config.toml
n_layer = 14
d_model = 640
n_head = 10
n_kv_head = 1
head_dim = 64
d_mlp = 1728
vocab_size = 32768
activation = "swiglu"
norm = "rmsnorm"
norm_place = "pre"
norm_eps = 1e-06
positions = "rope"
rope_base = 500000.0
rope_fraction = 0.75
qk_norm = false
attn_scale = 0.125
bias = "none"
tie_embeddings = true
parallel_block = false
extras = ["capped logits"]
init = "normal"
init_std_qkv = 0.0244
init_std_o = 0.0
init_std_up = 0.0244
init_std_down = 0.0
optimizer = "adam_variant"
lr = 0.000786
beta1 = 0.9
beta2 = 0.99
weight_decay = 0.56
lr_head = 0.0106
grad_clip = 1.0
warmup_steps = 217
schedule = "cos"
final_lr_fraction = 0.0
batch_tokens = 262144
seq_len = 2048
doc_mask = true
train_tokens = 955000000
steps = 3644
dataset = "wikipedia_en"
MLP neurons of a small language model. Each row is named by its layer, matrix (gate and up: input weights; down: output weights) and neuron, and shows model dimensions 464-559. Each number is 500 + 40 x the weight over its row's rms, rounded and kept within 0 to 999. Numbers have three digits each. A neuron's up and down rows have the sign that makes its largest values positive.
After each neuron's rows, "fires on" lists the tokens most often at its 100 highest values on Wikipedia text that the model never trained on.

L11.gate1494:488450492438611518487524503557465521462533407449465562432510487459481557516482528560536484465512431466516517566521441464488491539447531520472551539513536487503446513500459451500520515506423513486530540497504542533546521534535501490480511478462517461463521528486449590481492537541511503570
L11.up1494:546534447443523555519517484507537472477502457513473508456491430562446524549509545547428431556539450513514473512520491506488469493502444469447549448507460481537467468462549475444486480516519499506498480408414441554545538411535506489509578448517533522539527488488530539576410509493510484566
L11.down1494:500508485513501532530563457532563543557475541520480523490531541485428520496507597464547488488489536482545503466535475500459467439471483546497492497515565542509506505425496498597510504508502504491515510460495545545489527506598515502538520475526496503421528498475462455521526468455509513533
fires on: ".", ","

L3.gate876:432565484506493520505537542618465499527404466474583547476557461527453520494469460486476542524467456481461456475486484489490537576546512509495502547551461479574489492518522505518450480578457530478515505512507457443551502479567528556501458462471562556516440441514574465473552565521530500487
L3.up876:492503504494565450472537521465527435462546510484487449490459441526541401456436526551555463547466523515438468497486502527514470453439517534436560429514544481493471464498522447483563453544495439497472463481519501515527561479432449482486521475563434451467620511566479449456528459381444493475
L3.down876:522445545529519494532467518494539521469510482475520495489507496463481459397510501574499458535535525480516518516523491422506553458454492488478493494481608494590454460504507511469456461493499526439518462454543479516522537437396551434554536519559473439510637439539390535517515476496495458523
fires on: "–", "; ", " | ", ":", " c."

L10.gate568:520402535502473492497494503486571488505518461508476511487461441493431475492469529544462533517554453502479522466454528539466591515439521518439485611480514560544491579459473477478518473570490578486440473513409494518463491474474525517533525533480499543518572484453511520501485525487468480434
L10.up568:517461589473528496412498504508514463468552394532446477490513493547503549546483552532434453481509420514527526523515568543498514427501488552449479437497433535458480531500547443487529500458512529526550477485535513486531544525485461503495465482521472403533546467443498532602502433457543505493
L10.down568:463476488440467505499451492452533462510555468494478516483503460550481494583530471489415468558551536508488513444514488506518566491441480442468525559500507574498514491447491499476521486532504497502493499516412499483563484525440530471586501510527567524585489477445510492590522540526546478479
fires on: ",", "."

L11.gate1120:474490492531448511531553516515455516508502489516483460491438566534536505517481511525516467502548474446585506458574484490468551454536513505463454515475517520490490526523533540459491508511506527496445462518522547519512526587488516484479526394551461423533485469502498508465496508444481453467
L11.up1120:563456522488498485401531498448542491428457521463481463468495462438569541565541558445482558561514418525543546447532524502503434460463582591484529493450477517518528447453471464520537499511425531485481530554453529465536468484409467527488573453466504534475538473554474593499410527504436534449
L11.down1120:493394492551594526477475486507516520546487463521496467479505506523529492535522467525431544523471500509489569475520483509478508520440514440508407547536481499496539564530511467493491504496556514526488474467523429563502507492500555473578573492522452544511525539413499443431511505485530496499
fires on: ".", ", ", ",", "–", " un"

L10.gate836:511516476452479488505518467521447579453483477459512498439496540506478487429493466481509548525463466533572539515480530474435579450521530504498532500514456473472538490478447445431466508503511547540562513498469477468476514492476546490466469558466474471539529422500496486497492531523483484502
L10.up836:500511536501522513518492465468533552443534510518528548494529473505547563550511437518514483519474514448559591518493522500518526532514525463537532557441524535460480476455508563556476525560533509499495494495452489485491539526476563475517511521529487581446489472528426524519513459499498462540
L10.down836:458434499465576481500514482511552481614519514491473502513489460513460454479492551510485461527485467546505521535578465547431496525593553481472472441568542518508528583556490434500504453464430583497594536529489584385440511538472476502481460503449486589507504534487445517472534515524477512489
fires on: " T", " d", " D", " p", " l"

L11.gate1183:527495550551542535468530492424448469510512519449458521482542494427498503550554505543499462447477505463467511493503501495512492519522468578454541504504541486511484465476467607460545420489560500507553437415439481452504481484467585448578573497479449493465501517508492473486483477422431546513
L11.up1183:477459476496499507496555481547473456446467510462561477498483502519500518560512488467435480464480504452502411462458587473519518526497396555484468503410476542458556542583450502482437519473471498499520593491502444495495479498482563465517447516516501446527509493521579481501494496460530528499
L11.down1183:498522510499462486535429459455450480514557527448482475481555548479463437515531447498543467446454497515562557552469425486439522480435450540510535462478459494566532511492506503463511459508551555497548451451451531522582495486561561542524458499476545497511511535458432582572528529573507420445
fires on: " | S", ", S", " in S", " of S", "- S", " of the S"

L3.gate54:463491486495431482550457475527506482524501530479545425504541488487491528525482493529495546520530472448442516524478479512444541505520466514535538442456573546486492495496491546518494534539459522455510506472465509472475578543447521536500550439529507494538509549478544486487515543470538501456
L3.up54:484553483501474575509522545447500510472419522481460504561521602541496486482451498442448493524480436474502443542465462505500480543484446524469528455512455494545507534499444504493460467513481431516488545558512525456418529495461525440462506479503470499470551545494541544503463449548459511558
L3.down54:587532504483475466523532491513546454518477536443459510547518467448495608514465525564541394507458529512507447463536536470510621576527496496427442488469560589466506543503421537445523561465590575440470478510534531497505505478535476541497550462504574530498570509469472521524521439448509469601
fires on: " (", " the c", " co", "co", " dis", " rec"

L11.gate399:495550547469495548390468506427562428441448528441547553537453525567539520488555500604523468482539473579496544508497480561545472537453568542475485523475434445469491517547452504519539540526549527433510449508618612518565463478449552494476522481552510517502544422527413518531542497632451523435
L11.up399:359503537525501466519495555499455571481467585470587439457475485424489533537515567480513570492445613467500463470488541536499483505523514487550493472552479496502474548612484494547529495550481511472522445524527467525455553473494467555452492535491543457388480503501492532539519427529480474434
L11.down399:511466510552503418523553476517470466508521514457501555549498465427510520484529520531547454469472436460512468529532530406585593467475463474554563506528534449491472537511517479486449526511507525432492502532489454470491562533527515521475464522421499537492448467454601466517511467493483418458
fires on: "2"

L11.gate1144:582490596512440508437484537457555555466540500529469522495553448510574526528438529452394467437528534479476448484461515568568460513479520542416438517485509545433517538476527522511535456539470480460504484514504486547525537398429472487465472515581541592565501490510584533468528525525505527401
L11.up1144:459474483504523513529496556509523432441499460564512485484456462487544564486508547511518464472457503517449500482487538480485549535494569527420524537499407518473463504502521505501520472520522445493466414525525525534512419498488535532485511501563511525538495440527456524500453524497496570495
L11.down1144:577557447449493469468495551533486504557455523502531467546451542519498540468561521514480607493437521542438536421449544451560507466480448521444535484498511508479507489547486535474480540476566552460470494525543468538484513510474509489460490489508512474452481459543536506597526503469516465471
fires on: ",", "6"

L11.gate1683:450514478568521505510498528452557482461491534531519489506474527488451562513520484600504538486399457475547468518455481505525502445566516520515472556451486481515446495493519463444464448554477487461541480503485522448487463485572507482533523465449479477529491491534533497454522500544550469535
L11.up1683:518528436447502552481509527534523389511427482483481518519472565436473508614472502429492553497494538504527490643483530438477538455562515526436416498468532467507527453535485536458489503496534576484500501508447496462476514513519466461539547518510485525473494558537492490488446588508437569516
L11.down1683:509522500456545537526522469536410478522472504482520523424544528505507466578526449523456441513507504484469481459468556586453489428462478517480476469476382429584437532597526470507445541497526513550493525433506492475494498536523541576543484439460473481495536481489540476537504467560483512479
fires on: ", S", " | S", " and S", " of S", "- S", " in S"

L11.gate811:414544499514524500402517440482494508547510544482522418517422559511509511442510499543505503537498503485496482491518457480534506509498510478507507477452504505412495494498468419555477530426419468451488523510493458485562569470459473525511533551538439547538552447488481514483511430449510441481
L11.up811:503515444505528535540458468517538559425508489503549522458503593550503490467501571513464478568449445490522492567494448497501541616538567464554503496505564467487445433535513492468544479603498509442525461550451435493488525500542512486489471557504503423555463598495478495515481434510468435517
L11.down811:470578537484520563531504470562568502520519479536560446459501530538518479476466533480463490516520442545510516572494546457460440470500501437559479469506595455487368436505496437489517507508440491509466565530541459493554493532537474492466461484484522509477455514462619555478494470468542442509
fires on: "2", "1"

L3.gate122:464500495557504537571544517480542442479503582410510481479509532535483508454452502511471434486521419439452478596545518471536485555487504512493460545472518438482481560487533476520498473647508530453500517558471454482532471527457460449510475590459525563527525532591487517434472514519508476522
L3.up122:518462472434468494543499488420465513464534536476516472463401573538480480530512540496467474410516498499490525508488467459491533458437527369589522542517460509544501495567442557574433456529425549511567467589499456468518535386513482508504494448507483495475469534512480511474481471534539456485
L3.down122:491449449477454541554522458549472475471532505516528527478412409493483501513488512491482483490578492515513502493493541558495476478515455548563514491528547469503538433500482435418497472492470507510435510498483440504446470538524471495508502454477478446562503558480587529511527447494469506451
fires on: "'", " These", "s'", " these", "ie's"

L11.gate338:509503511528477497502486444497509468527473523506510434527513487474484451431517420538501487559509466490501527488479510467464543517508542527527556453453533537476547485515549497512414505582516479539527534482549531498472410514402515524525521511394462484452471446473397481475471514510488427512
L11.up338:518555465435451449594535463526469499469486501542391492496523481559485499542454495480455565527514422545474476518532489502476470494520549505436533504479472497566469542489553527487576531530498528497475467438398594498426461508568586491547430468475506445544483485482572498473517490514514507510
L11.down338:494531497552542466523462530529433495534451460458497524508383480499493473512521503465484467575526550520516487524561460479498448524483522484475513544471506483503530520437437438508571450479485493484593536463433466523425565505504435491579499443580490476486520517552601432559450473485496460459
fires on: " | ", "1", "; ", ") | ", " H"

L11.gate478:489488543502493523420520514501516556475479491503547486552528455472523486515475448467446534497485464497522530412558461539526547519523533524460525513486555516398563487468513529478498625498491493491509525406525507508413478458554503538539503533467500468524485539490552471476541485502503477540
L11.up478:456483461463481453479490503499506492370573542496498580500439446498536539464498510515521451489511475477494527499524548412472468557527521490523500552454476577482484509527524606446577509427562533539497461457473553480447478446516545584460544467456520581480495500518428532581461490561582519512
L11.down478:542455530541497519547520475542502522501532455501515572490514526473524408523557509536469507592464498479558537511482450484441494501513551527441515504481575509470462522509508506491494497550531509541534489550561575391477539512546485482548448516463511528440510531481503466468493462441437458521
fires on: "|", ":", ",", "-", "B"

L3.gate1279:465526527433508485557571513526516480507470442469463493565495416489563496489498572473472533520448543535463509516520492499460526567497446597482483421521465500490520483466515570438486507480552532485521587481486481416483508533537519523476545476508591500495496472431524486489503473491517505525
L3.up1279:555471469459476487423550556509514430432440472503445544471460419498506510527469473462490519481520471593464505501542491526530538548577469507498536493546468522525506548520495524547451519490488494543502639455483519512489630510502497472553540421468486513521508419537508496535441483566500543475
L3.down1279:506515529432509548483527565487428509513446455505397492553515536485494488545406468496470528405464475502537491448549438489476531541530529529488529506514492514516476511514539517546518490538485574501507509499453468489503485546514540557456536481500537459426513433458472517517508487529483537505
fires on: "\n", " sp", ", at", " he", ", where he"

L11.gate740:500481492533516503533558507607455498473501505493494483570553500494493451458446568472488501478552401439487535537454497458539441599444432474519506536466595458458506515514443599451541472520511544482492538493455491531520457477445482549500499530449564563475493445472555525571497517527463532569
L11.up740:492485473428555462533489512498426530549573507496489501580471462517525483512480544497478513524468521498572436487462505482483532445511518434469453522498563462476513435528438472592527540498477452506468460457387510472463491461491534536507570435544415457470558447517526498557527519516489437488
L11.down740:504526493480516614518458448515489554483521510442543568512463429495453559444553484507488420558513510518599567480604478527535467479564463505560605546504528518501471470448507495506531455433403489494459499495507463465488552471556480554558538463422505449419512481549457497551499478438566478479
fires on: " | ", " ", ") | ", "; ", "\n"

L3.gate429:462460463495496606502512510443445503515489550485463499494439461525555486472525446478483552538538558471567514473507486528450486529564532518461488566532510513433463493545459493494522508522492528487575494569496512538579476492453526496492487484409458523508519501463555473482452501482504489458
L3.up429:452494485488509492574490461386528505433506472464481507499482463574529481480534549482536473535543456519550541503433400458507486467497496496498490537505533529476477528510575471479529518579478539487512492535468527437485515534480532543471381461472482501467475518495449433449538486467538531482
L3.down429:554458531504444516500451503481528504458544526590547450446435486514506469466468483467606521583541482469482472520538487552446496439513508554486503505575494518502465545450499561472509480560516474571456554551445493402420491491462525476553493507507478569519547547402487530490541492474590455478
fires on: " all", " All", "2", "1", "N", " N"

L11.gate1088:500510429464485486467510482489441499475503521444532452488485483518484458492474434484476482494419425548498523447510482482485539446464475589448408562504447533471455574437497472430565571498488454430530452492485471511460555496474471523470436487534474461507562542441481585414494522454525508460
L11.up1088:570524507546511528503497595490461562481545531466392497551482491483517566524563548533474478433447515561464539427448453512577495540582467534472487464520576479433535417481500531451465476474433509518517478467568525497540401530487536508477518556510530547531491448417533453486487430514430494463
L11.down1088:512493442504443500524563440461443597488443467449526459502494529452508485472444480467496492508417499499546541491521496470532600493447472553504488594518478545491403526433472485462516498463535545520440463507494437457442564482516412548448535489516482486474516530451435461455519514501584508444
fires on: ", ", " was", " He was", " has been", " is", " not"

L3.gate699:524490578545444481521488511545472521527520520475506414467445429515533464505517462534495528505496542534554454466499543468545547444550448478502543481560404450520486474459496495537491525410553488507473469471477508510515470487466529508529607453540475476555448418476531449425494474494489474581
L3.up699:503470475542438496496537589491458493483608491518536536444483479499440491524490462452469492560579507477468470501468521511489544473497521542502498479525504495467483530458549587561541533555544530488500500508545473468505535490539628508547447444446480509458452499467549481490476471479553526456
L3.down699:538492496490480474500482461565467572411550517561451501547493526460518513502537505474475539485526515499466429535509431597503469610492454544509494431478510451410506472493538476615557498518432480484516515524493476488549528572490456486440534526475431539421515521477556499506522450435534526516
fires on: "ologist", " company", " government", " court", " official", " team"

L3.gate949:481505489447480494481502473515479515565535498459462590466506478502547528509497531488480596593498529516515510436554528467510477574519582492529520504551501495534526447555491515474467487429521504476500478504494531542470435516499504483533466547481573488452558465505543437489502495569542506519
L3.up949:512514457570511555473466535489475482502474521548444527482534527493511498499488571570486540470502473466462567465450584376526475513528437495444513516479415505451514470544596470481532505486491563452516453483477487494546513507520524520519484564507534538530491562534540519442505538503503515524
L3.down949:521488478536449486525463478513481568538511521485556553407521497473448470476543498494459535405563483423513516526430579519507479519517556513546492407498587505532511568515479521540462532447502482487495429541526497519565498483505461575538524467434528504496393458557536516508485590526459551525
fires on: " |", " | ", " | — |", "er", " title", " |  |  |"

L3.gate1409:404503492523541557493551486453442463465484549476482500500542491456480528426456519490497556509456488489480469531556460482469416534546507521466556561554533465530531512488506521543552469493454513477524521550543467531474527471492418479555589565561451482552477488459568503506486585489509549477
L3.up1409:499484520479501484518549479534503534489431515481499544519502433560511557472519523425409461441550451483487436459536465512515460483525534495469510488588550486574505566492470478537452497501472524515458472585501497517436465461528477499555582449517435526484502457514517554498471530438511518518
L3.down1409:502453497429527558499498486549457521489503530518427528544475463500590507543506513449521502486550484489493488470525458518481489513537511556511455523513500531484511488504481525453472504544498520479508505498504475521454461514535412478502514457517483542463510477498540540455489478501488493524
fires on: "\n\n"

L3.gate5:459458553471517475468590484524567430466484495469504430555489474491505522514545470482499569539497515513502501548445438490496517554472527495466466547525558480499521536448455529525493463471495538530517518467502552550584546472508528520383497516531415498521486517505518493424458516516462504490
L3.up5:463498499493563462531491543494436540478537490488443415493468470495498570526518510443539478596386508490460440431466459517461514562436548581482561461519515517504512503480503505468479496456460455510501506409532461502474495441504533500486470494561484515529443490554492487548503506425486491479
L3.down5:400452417558505481497501448474527488508506477479489552474483576516440465531515474519517570479607534459554484577506499486485517461468565534445497481458429479527493466447556489507498449454450614475426537482484530506519386516463561503464517504439559502415430507494487451493447468491574464478
fires on: "1", " started", " ", "23", " beginning", " began"

L11.gate84:509526524424476510443483445591475608508510556466552486489477489513526538475463547506494495515514439525512531436514500511538520463471548585437507511504548510482503453478487439541538453448416485469501538531523511575454516531500451504571477463512454479531521488547478524443453518460572527591
L11.up84:477462502550492479449482505480488533514452478539534436516541525441526534491449453524489434466602499516567483474487497477420504575463497481518446465434517511509488546518482493509516517512478489548521475574487541540561490498462454469474522526484541539527503546604540497483457470470476508528
L11.down84:548457527451494494530462497523533507548479519410532495461539505514489445533517581444468522475463465527527534492533534510512486511514433494505473495459536585463543521515582506475433504466444554521518506517527492460532472516427553509475520518512571535583461442515469451505541509535511530474
fires on: ".", ",", "1"

L3.gate941:476487443548593468503489478451453473425456468506502450490546510446568447493443546469500560491565540530494492487598465458498489586418496495514497550481471481540523509456425453519538515498511525483547456498527532487521546554554459491504460520506423491499574522551501541516454517526421455445
L3.up941:506494567479524515575516481489567509442507461521398443475493543552462514461476608492483483524448429493491496608485515499535502536535488487463515486499528506474539451515530504478497483488509513521567479536513523537482497509490464448528471559544528425453496501503511491527477474452558500493
L3.down941:462483504474445485541485348565528543527451486535590472537565475489465462547458564520468514537544486532520560457510502485536539505530470521507481523496499535505461501464547479540511497540504554474569488483518585512434588476547489478505470496483529533530463516500544518543525566498489458527
fires on: "In", ".", " In", " in", " (in", ", in"

L3.gate1112:541488515480448479526548524541425495553465544512496467521490492507467484486520523447508471488452537459494482527519509493415493513522502461445500544492512487543486465522494567512578435419491521546537592479461477432535573512545459505512480465500500538480369481405573493495502518520457531516
L3.up1112:544505484408535492403527531506487581486536492400511480456497493531487497534523547462451559487470451529448446446481514551447540554472493520490474527551520575498536524436556508563430512503513491483485585562529510537468522518510446494505412531484461476557532497490539578420451503444529436459
L3.down1112:456534535417552521472545546553472612555518517529492484543497519518476480511491490454452504498518518529510493494507490532474522504535506505510519467527500516450473450434510514516480518517478552463506520534457484503495519466537408499461493497518461497530497531479561503525501468434501469432
fires on: "\n\n", "\n"

L3.gate1237:549425518509518470497518479535505497461453501475483523467461394492483472532460515552449451516474455464451466542529497490491412478431502512491492511562475573514438534500385464511522508504512470487498561493492497395486394501530509478491482533541556546443453514439457593453475596478480497551
L3.up1237:461489542474500459543508516404472555440498573547509485562458472531509534470507532528501437420506484478438485563588552512470466416482493504489438499490502504454503549535449537499482400525405531541496519577496513414489490541450546501507482469487468467501582552485496475442495439608528516512
L3.down1237:480489518481454496594511463544518579526476505528483490493564547495518474510515482487576570448513417498531536505535520552552525466559438513497534536450525451524467525436516530545513500514504447462425516476483525487468626562495452575528561545435523445546471545506548432546478464554467519494
fires on: " |", " | ", "\n", "0", "."

L3.gate19:487468515490529478449549469472514542459481536576513534387475535495548558475467550438465600638452481565431473453533513497540478516505460496552520418537478555527506499562509532554513572452439460464532453539514602454562469448490516505442469466501516410520509529557575490516513478480447532451
L3.up19:453469457507533485447581457503492456527436455488485509515526498519510511517501518533462505545520538534504503544584484509541456442499540529497547503548527514555505460563539464562478515479486513471549471515448508514569505458499485511497521494473505529441469496468447545557420507471526481470
L3.down19:539563490431505537478534546431506507491522473542555466550500477462516453518473557503437491441515491520549459580485532521501473461637534537526402473508552507522562528541449446445519559506489543450511431538442470558504494423511484506544479481413480512552467545473468483472484564494541457531
fires on: " | ", " secretary"

L3.gate271:446501482478496492408608456539488543515533525537550527502436541494499483537454526508473553584554547487537545500534479565458503487471541546526594534469571503567503537520512545590496464551581469519524501554505468428452455481517473443556518480510483520504479449456507495499535532515561476511
L3.up271:490472442491493499532474553459510459476503431483490496601481529572511639543524567463462511543504526548463494507536485477528476530528559395445543469576437485448485494488456532582424446473470553486480548478558492576463476544542486491524568480502450537448511551555474519493478535542474556464
L3.down271:465489416440520436467562489552531567557523514507484554594514514478529505514494501545528533529524551530559529458546471514486507516532532499529542513529493499527534493484530554503472480499561471474480520462481407527412516544543448496499484530542445604548492497500547566529516473535524458458
fires on: "\n\n", "\n"

L10.gate883:447550534477517458484505465532491513439480465502516447444494515588486536568542518510445518498589509493526523520551480506499529547446543514455486549470602458448494443496487473467525510442513527511557465505535442550556544504474580554457496436556459430535502511411392532489475554552486504532
L10.up883:506477477436539507516552427485525479437436486476512474432498467531536475515548531542497487549466453617448552584443569432456506487480508423470479439491495534567534459467459436557467566596513585456512541493436519485493544497513524537499425484460510467526579535493519460529455459481472511430
L10.down883:549508510554488547536449465452515485516516504464484530510493476539522579565444533520547527526544515557540465507500454477531481495477478491554531503515507557518469495501510496385503473513392520476540438485513509517479613448477426503499513506539571512479423431662468515462488530528517520532
fires on: ".", "′"

L11.gate403:547500493537514484515490515583571492478538517511586534407445455517489465456448507529451474473558472503531495495488466522436462525487456543446512531493537533485522487485483523503521540572538505542515501590455448562528493456460486571525556570513524488523481494494559438530433500495505451521
L11.up403:502434548475424455477466515406524558470485540528576510506548495561500557536480478506412454487461470469476438463555525465532513548506480453497476515468536538426411504518429481497481495551569519453439523431555546559472420479479512506533540464502511509447571486416508519549436529484513438517
L11.down403:475589527499554474496499403533526483490543468480458521517442456478515521485541505479543546427618498440526484526420511457489480510481490496508473466490461512520512512457530479413490496550487463501479476491478493504484530461574508474510467502525514431479522510553469462511451480471430541465
fires on: " | ", ".", " |  |  |", "25", " |", "; "

L3.gate1568:472505452529448478484559475523507541490464538555561456510505480522502453476512453546494488604479523544497490495512493485539557509485491595476544504563604493445501454510539494475517476442515479436467425532526532557485514478545560581440583468500473426506490428535474539431499469472481472562
L3.up1568:412475489484465548508526587556497576474486465557389455501524564501487489459420512504442516558455552527457497527468493499570466542534529465468439517439592522512583498468531580449495522460469557478521505514483502544419462518516452444477477515461496477446499413465459453503512434470467474489
L3.down1568:485512519446488522539587520440495522532552591510479524553507516516470520598517507517522597501519537490479504537448519516438569532493535467541505528498470556533540532544515537494512502534463498474447472530474443608390474507536551481482488506466440500483574553421454553476430490499519557518
fires on: " band", " team", "eder", " company", " Team", " organization"

L3.gate1337:519498458497454535405475491534521488478509538491496460448471463573558525486503481541554560461491538439554442525461493511463450482527484516506510414555547579493542555515494474509506510561494560468579565462473587481594506466522551477494490480462561521487511501527471454466511509493485487521
L3.up1337:483533529456468544488462492495535487467478505469519531492505568537466498463525378524518543546473463458520479455498533489486491532510470460564461473481500553461492493466473470494609542512531609531517480475475497414540495493560469578510494513473591460510454509518456549480411570479522508534
L3.down1337:500507498478533603468548512433543481442612476532515538466500515464471529486491524493509477574596512501463559430516502520467427503463508500522486585488528410497427539491527503545488481502510462462527537550479440487454519557548494511556475522453488536511500503497516490445450501486480564499
fires on: "2", "1", " th", " enc", "3"

L11.gate1484:462539468482490510485448475550477528412476550464495454548477495562449524517448487532506496500487489535446496472555488480474523543479497482483500530581420416470499439503492462508414454459488525487458513548570469508563521575474467458457422462516501503470448459525530457454477556467488445576
L11.up1484:531524498512525538464454508431494460493520474439525489532461505518447542549498518536516514496434526490512450426466585542503446568502508531515555494437482509435504607436439545486463542530542489516501533498497565536547511500500506488470435530524475524434492531464475486464490399560527601471
L11.down1484:505498548561448507520536566437524458567453555513498472528504515544573468482581491634481448467523417471579476420529547465527522454489517565530522570500486510468497544521511550484540506483573457530419514526520473425539565485548487483474507421514497484484514499520489495426529423496511474532
fires on: "1", " P", " V", " Sp", "2"

L3.gate191:509478484501557501447515547546436477534461494467513487574411478541513475540506494485457515428421495509426502490462421526463481556575532522522532478573518504466492482513409508523523483485458522478465558572507481465470562400521485577536580513447513529463448514522519546521502491475541542466
L3.up191:531469518473483468457534541538438499567487495484494523513432433570543409510424432475527474462481494510470531473521505528474462456563558493513569482499469477527533448494482481565433477516458522505430520510510540488552464475511539425534513546515465559531443462573507527441475583483501536539
L3.down191:544500537520497490512506500502507491508460537437466506540516529544481455471503446500559455464455467515484502473465459554524476501529490484445502475483482527498496486458468492532483529515486477504543482512517458501486478483492434478583513494538511506492450471498570530479476492483509535533
fires on: "\n", ".", "| ", "\""

L3.gate803:515542496487518472519501515445444506459459531481533407456467541529502534534430477431492531486430492517474443498548443438500454524438501409577563481465525544405479406463580478561422479511440545521488458537463499445540492445489553562499533555439481464458476538508508582459478526529553518533
L3.up803:533533492516495476538476445523502517543504502426513479496521530472536526521467513580517512495504483460508550537511509508481462433579511517469478490470502457518531479497575532474508514570510490506518438563443422474559542495457506535394495594453524473502460472482480500504406504498565541412
L3.down803:473513556471448448496461492449434460524534472538520474465489556517476443448501501500513493485506539468412466508445516539447520484502509525441534452548530567537581480479559512437530435477433475481587497498478516505532510437580415395488518481567467474576553520512508476539467570464522517507
fires on: ", ", "k", " | ", "ak", "; "

L3.gate483:454530478464504528541468493507447418514454500454518458493478461505442566476531509508473529500525483561486500534528457487450518537522519530520521531564558425514466583495498522558498430451471494495539567538512492478474478559516478505457492473557514504516503554504481462485517616517548481459
L3.up483:476405516473500534433526462488547469472434494580499493512458502508483501563435486489455463491496531476501534476463523493482545511505502499502527436551470516468542472469485537544411526518522519495451495530461528543473485424514508511501573525442455518502522449501527537472494476520534468553
L3.down483:419480490485530475536492513571469558542482493463487512521556482502480532496545482487424548511445551535494507443517463512436507526468497501498502541500526499510481523559477489525448475514467555458555555528465461508480458434550513474500486473568498526495465551462571556500524447529491479543
fires on: "\n\n"

L11.gate1513:503566541472523543445547497566511551502531460465491456456510509440548561459558478540495520459477446501504461480546469537504472433489505486508438495446567525468481486538570456502552618484511553466522545455428519491503466506466536596552538518460561559549551560513522514432471496494524507516
L11.up1513:501492493463457547481431484466502547501476546511486459492475469561489497421540459504513512589536512430438413480525556459536563515546489527475501460511526563412551506526460457471552529534456465443500481549531515481488494464474477512481617453460454534527492475529535507527523433460443499495
L11.down1513:522486469542504511567510499446442453525570519531540525553508475491450476528538488536433516491515544527505526597451541544548465421480557517445514472471554446522430492524547473504508463484531521499490505613484511456474515454513494472527454439517455522437522526546516504482467472451496488467
fires on: " ", " | ", "25", "000", "', ", ", N"

L11.gate1637:581472513485449538437561551481543544519459591494467464483562480503526460510545500422516452567485460592497549559519583517455520511493495515519475498450456510465439539499492527479472549491520529447465494512500517541472493521525499550487500461484531594506508529475522487526476504446482516511
L11.up1637:485472487477610446503496533574441461485441511511474537508516441519540437516526433519499457522503480494522471443470458504498510485521517563533477515533543498542541488499465442454509568416490505497494461459523506472453498476558534505506557560544449482377531411519536450494530515480467533470
L11.down1637:523502571504550513519541550452455480440569461520510565473537505452514482450553439474487484557467499528517474448515518588525497536440446455492457478570481451562508529465516490464458520502547498485472463534522496500441500507506472498481515457510439544525500488502464468560464462448474433439
fires on: " | ", ") | ", " (aged ", " (Billboard) | "

L11.gate527:535497469493436541466446545492459490501474575542451471467450514526565526487492473513471549493512550498536506498562530526492525515493536547521427516509525490475458478506428504494483482491516469538438430444488476477489550471488498521496397500499525582511513464470553518485503458524599499462
L11.up527:491460525454540473505513522590512534552521481501529574508516443477531476495485494458475537534481534505477497472482486518504521534469565455455492546533460514496416502505514513458504539575456498514501396544544567474555505524482558465486500457490564509457520464487580482514595515470516491451
L11.down527:521442507512537486522475500469490547467484515446479547418537460516519541512560512412490539586527454516513545511486505507495499495519516549484523462538526509502563438491491547469487507511489501489483472579473506437543483551477514398587540486479524512514569461502546491522539482422493495459
fires on: ","

L3.gate360:505502474430549485458562504518420517503498413442544544449462440504541478484448507507489477578489515517452495468475483523452474522485489491460564467542515548527526506445500431485483472567572503409466516466518472495490528471620495528513509439512411506551484472451495504507554571450562561444
L3.up360:466463455485439557508483493556481523567430555547423484515464539497540571522511484540443458456489451478445502490519449457420503475562528521473438500513559516538517475561481471528455485494446491522466546552476474464521504510518438452451502488475440522471507579419515553510418456428512475509
L3.down360:532494481507512554466550471538480573560520528511531499501517465535490520495537526493481499472550486477505533490510443517423462504563479564521519507526532453448484495530498485542519513499439496439488540479440569509482470498481400507446539508477456492571518510471573474482428492512498489523
fires on: "\n", "\n\n"